MLP neurons of a small language model. Each row is named by its layer, matrix (up: input weights) and neuron, and shows model dimensions 112-175. Each number is 50 + 12 x the weight over its row's rms, rounded and kept within 0 to 99.
After each neuron's rows, "fires in" lists the words (lower case) most often at its 100 highest values on Wikipedia text that the model never trained on; "fires after" lists the tokens most often just before its 100 highest values on Wikipedia text that the model never trained on.

L7.up6:73 56 48 41 26 48 47 40 31 65 62 55 50 47 39 51 35 60 80 52 41 41 59 61 34 35 53 66 51 40 58 45 48 45 38 41 60 36 38 60 48 59 60 58 67 58 57 38 67 53 48 55 42 38 49 46 55 35 26 42 42 29 43 30
fires in: "she", "other", "several", "while", "latter", "some"
fires after: "t", " S", "al", " s", "ver", "at"

L4.up200:59 48 31 56 59 50 55 54 50 43 63 56 65 44 28 67 38 54 40 41 71 37 35 26 34 48 65 53 58 58 22 37 60 76 35 51 48 49 42 51 60 42 57 46 56 61 74 34 45 83 60 32 44 54 68 58 36 50 48 48 40 35 46 48
fires in: "where", "when", "website", "we", "he", "whether"
fires after: " w", "W", "H", " W", "w", " y"

L11.up756:63 69 30 56 62 55 42 65 57 38 40 28 40 52 29 62 42 46 41 60 46 47 42 54 54 31 60 69 52 41 39 37 51 48 47 63 49 56 60 41 53 49 54 65 21 48 57 32 46 55 55 68 67 57 66 84 34 51 57 21 50 63 56 30
fires in: "through", "group", "front", "french", "groups", "route"
fires after: "r", " r", "p"

L9.up622:35 36 40 71 64 62 49 63 58 66 30 58 42 38 51 40 56 48 49 55 51 50 73 58 59 53 26 74 41 55 39 26 49 20 32 61 53 40 32 29 65 60 47 56 51 61 47 51 58 67 29 56 63 58 54 54 59 46 60 52 26 59 66 62
fires in: "international", "central", "professional", "festival", "national", "total"
fires after: "n", "ess", "ent", "est", " n", " to"

L4.up652:49 54 51 71 46 58 67 52 48 32 55 44 61 33 31 40 61 70 61 33 60 42 69 43 69 42 43 47 44 54 51 40 56 54 26 53 21 39 51 61 70 29 42 55 60 70 65 38 55 53 60 35 81 33 36 49 64 64 50 41 52 55 43 55
fires in: "had", "has", "been"
fires after: " h", " be", "H"

L5.up499:53 44 44 55 34 57 73 45 33 56 54 55 48 55 57 34 45 53 49 41 51 54 61 50 37 33 48 72 52 39 62 36 51 22 47 36 34 47 60 44 75 58 39 53 54 47 62 61 30 36 45 50 32 41 63 44 59 48 31 62 37 42 56 30
fires in: "their", "early", "several", "subsequently", "other", "local"
fires after: " the", "ar", "qu", "ver", "t", "at"

L3.up547:61 72 51 66 75 49 68 75 46 61 52 42 35 46 59 45 31 71 41 50 53 40 62 44 43 62 54 70 56 44 62 47 37 65 58 64 53 33 58 48 55 37 30 54 57 41 47 66 54 31 48 42 54 49 44 50 56 58 68 76 62 47 43 37
fires in: "july", "april", "early", "may", "march", "august"
fires after: "u", "r", "ar", " Mar", "g", " M"

L4.up224:49 56 29 57 48 39 55 36 68 37 55 46 40 53 47 38 49 52 19 32 52 47 53 52 34 49 54 54 66 53 70 39 49 30 43 47 44 51 26 58 42 45 36 44 59 50 30 49 55 84 77 35 48 65 66 38 47 32 68 53 68 39 58 48
fires in: "team", "february", "people", "featured", "texas", "teams"
fires after: " T", " t", " f", " F", " p", "n"

L3.up668:48 66 47 67 46 53 53 61 58 58 49 25 32 52 49 54 42 66 66 43 56 47 64 45 44 40 51 63 58 44 46 74 24 54 46 55 44 49 33 63 52 23 46 49 58 66 50 56 29 47 59 34 52 55 47 63 53 48 59 41 68 53 38 52
fires in: "january", "july", "august", "february", "june", "may"
fires after: "u", "g", "un", " M"

L5.up610:47 56 57 49 14 50 51 60 43 34 51 47 56 35 40 45 49 57 70 37 64 48 54 54 49 32 38 67 44 35 38 36 43 48 35 37 57 25 58 60 54 44 70 48 51 45 52 36 61 63 44 45 58 60 37 57 65 61 46 53 66 57 19 65
fires in: "his", "her", "their"
fires after: " ", "ed", " the", " \"", " with", "ing"

L3.up85:53 71 46 59 59 36 47 46 49 41 44 63 41 53 49 44 61 50 49 65 70 39 48 46 38 64 52 42 64 48 41 30 53 23 42 49 69 67 82 47 56 51 46 60 55 55 40 41 38 59 37 57 55 48 48 45 67 58 50 46 49 81 48 49
fires in: "district", "people", "james", "david"
fires after: "ist", "e", " D", " Ch", "am"

L9.up274:55 53 43 57 69 41 34 56 47 57 55 59 64 44 35 44 56 58 45 54 32 49 70 73 49 69 48 69 71 41 51 30 44 39 52 40 31 47 40 32 60 35 45 46 71 69 58 50 41 50 17 51 80 55 63 27 65 47 41 62 48 50 35 51
fires in: "was", "became", "received", "has", "been", "is"
fires after: "ec", "iv", "n", " h", " be", ")"

L8.up111:57 68 51 41 54 33 39 45 42 55 48 55 43 80 40 67 45 38 43 64 17 52 44 70 44 39 47 58 50 59 52 37 49 51 58 39 50 32 59 46 62 55 52 45 51 55 56 45 37 63 69 75 36 51 34 69 41 43 25 52 33 36 46 53
fires in: "in", "after", "from", "although"
fires after: "I", "f", ".", " F", "ou"

L9.up165:47 27 52 58 64 58 64 67 53 53 47 65 51 55 77 57 63 46 51 53 73 59 54 57 64 57 42 56 40 48 79 59 44 54 78 51 42 55 28 47 44 33 48 28 65 71 62 46 72 46 26 49 46 46 60 50 21 49 43 49 46 63 35 39
fires in: "church", "with", "williams", "william", "girls", "volleyball"
fires after: "ill", "ur", ",", " v", "our"

L7.up379:59 56 45 33 38 31 61 46 46 66 48 30 36 60 60 66 44 58 34 41 69 55 29 35 40 44 63 37 46 54 40 48 48 47 55 41 42 58 35 25 62 59 46 79 37 67 56 40 59 61 37 54 35 35 55 44 54 48 19 44 51 63 83 07
fires in: "group", "century", "central", "route", "groups", "double"
fires after: "r", "ent", " r", "ed", "u", " D"

L5.up519:59 54 60 40 51 40 57 57 79 74 64 59 49 63 51 36 59 40 46 51 29 29 46 61 68 52 59 73 80 54 46 30 54 62 61 64 40 34 63 48 41 57 76 51 53 72 57 44 42 47 41 36 55 66 53 73 48 48 29 28 51 59 44 39
fires in: "in", "it", "an", "the", "with", "when"
fires after: "I", ",", ".", " A", "he"

L3.up314:64 60 42 57 56 79 40 44 50 45 66 48 30 41 23 38 56 46 45 26 44 47 68 59 41 46 48 62 43 17 32 44 71 33 60 42 57 38 55 32 49 24 55 42 51 52 73 55 40 54 69 28 55 56 36 43 64 38 56 51 55 40 49 36
fires in: "july", "january", "august", "june", "november", "september"
fires after: " J", "g", "u", "un", "ov", "t"

L12.up641:36 39 43 42 61 41 41 50 41 61 44 43 60 40 43 54 45 48 68 26 62 42 45 74 44 46 54 61 31 52 45 58 65 56 50 53 37 53 52 61 53 50 64 42 56 52 80 50 44 67 53 54 64 45 87 45 32 41 50 40 52 44 49 51
fires in: "where", "when", "whether", "development", "developed", "level"
fires after: " w", " de", "ct", "W", "le"

L3.up349:46 54 51 59 50 55 39 60 36 59 53 50 39 71 45 53 39 32 65 37 70 36 52 48 71 39 53 55 35 69 61 28 48 49 27 46 45 44 62 72 48 26 59 35 58 54 61 55 37 40 48 52 45 63 53 42 62 60 53 58 33 35 43 62
fires in: "it", "julius", "ultimately", "era"
fires after: " I", " ", " H", " J", "H"

L5.up492:78 48 52 41 58 27 62 30 55 60 44 67 61 51 63 59 47 46 39 50 57 36 48 59 52 68 21 41 64 47 39 49 29 42 47 40 41 38 39 36 67 49 59 32 46 42 55 61 52 34 51 40 54 62 49 60 45 49 42 39 55 22 48 60
fires in: "that", "where", "whether"
fires after: "he", "ed", "s"

L9.up396:49 38 57 37 57 50 48 48 51 63 40 66 63 48 48 49 38 79 50 57 68 16 58 59 49 55 38 38 60 45 59 43 62 28 50 70 38 57 54 59 65 82 69 38 51 55 37 44 44 52 35 51 46 72 61 78 55 44 48 43 56 30 35 28
fires in: "where", "when", "to", "whether"
fires after: " w", "W", " W", " the", " and"

L9.up200:34 51 49 71 59 52 62 34 60 57 49 44 54 26 45 59 32 39 59 63 33 61 43 53 48 31 50 55 25 54 61 38 45 42 58 39 57 40 77 62 59 32 40 38 55 39 39 53 62 45 21 56 57 50 48 68 58 49 33 71 48 44 27 15
fires in: "their", "no", "several", "more", "european"
fires after: " the", " N", " m", "u", "ver", " n"

L5.up729:61 31 40 38 71 57 54 50 52 51 72 60 46 66 51 41 50 71 63 37 50 53 57 54 65 50 52 74 33 57 43 51 55 69 46 51 68 49 37 31 61 56 48 51 53 50 37 32 37 34 71 66 11 62 36 51 63 35 64 68 59 73 27 51
fires in: "award", "best", "awards", "game", "awarded", "education"
fires after: "w", " B", "ur", "o", " g", "igh"

L12.up592:43 74 37 47 49 64 39 70 56 72 47 46 51 60 62 49 47 46 42 49 56 57 80 37 52 37 30 36 28 39 57 40 50 52 55 46 48 51 23 46 42 50 38 48 50 57 52 42 33 57 53 20 53 80 58 37 53 39 63 47 46 54 77 53
fires in: "team", "teams", "television", "teaching"
fires after: " t", " T"

L4.up225:49 50 40 52 47 54 42 39 49 60 33 42 33 34 51 53 52 47 51 58 68 55 46 52 40 24 37 65 47 53 71 48 50 42 44 40 55 53 44 63 49 78 47 56 40 31 49 31 60 67 44 36 37 54 32 45 31 38 51 47 40 68 41 59
fires in: "then", "international", "greek", "injured", "beijing"
fires after: " the", "ter", "b", "e", " ", "i"

L5.up233:57 44 46 39 64 53 38 78 48 62 49 48 46 75 51 60 60 57 42 32 60 39 54 48 37 53 59 49 49 51 63 35 42 62 48 43 32 54 46 64 64 79 36 44 51 53 62 47 47 61 40 41 63 58 41 70 64 45 53 68 60 44 31 25
fires in: "may", "player", "july", "played", "december"
fires after: " pl", " M", "u", "c", "d"

L11.up116:60 65 44 64 37 61 38 42 47 63 57 47 61 44 62 66 51 78 59 43 54 41 51 46 39 50 43 30 58 45 34 28 31 45 45 50 51 66 50 44 32 46 53 63 46 40 60 45 35 36 48 62 56 36 43 64 42 55 65 44 48 59 49 59
fires in: "people", "population", "family", "title", "titles", "tamil"
fires after: "e", "am", " p", " t"

L3.up481:66 72 36 58 55 60 49 62 60 53 46 34 38 50 34 49 37 28 47 33 58 37 25 74 40 61 60 67 54 39 35 56 45 31 51 39 53 41 42 55 63 33 35 55 55 58 41 80 44 52 65 42 57 65 61 54 47 62 59 48 50 60 22 40
fires in: "july", "october", "april", "january", "august", "julius"
fires after: "u", "o", " J", "r", "g", "t"

L3.up4:58 85 32 48 43 33 51 34 48 72 40 62 67 51 39 54 47 54 56 48 70 43 72 61 56 51 45 69 67 53 68 51 43 60 37 56 40 22 45 65 51 76 38 62 53 39 55 61 55 23 49 51 35 64 57 57 50 61 46 32 41 26 31 32
fires in: "have", "major", "that", "website", "government"
fires after: " h", "s", "j", "o", " s"

L12.up535:44 72 45 54 43 62 50 43 42 59 47 46 50 62 42 56 43 35 49 46 31 60 53 63 53 43 34 53 36 45 31 46 33 54 22 38 77 52 10 40 59 63 35 44 38 64 47 47 73 70 26 56 59 56 41 50 35 41 61 48 21 55 62 47
fires in: "final", "central", "general", "festival", "finished", "several"
fires after: " f", "en", "ent", "est", "g", "our"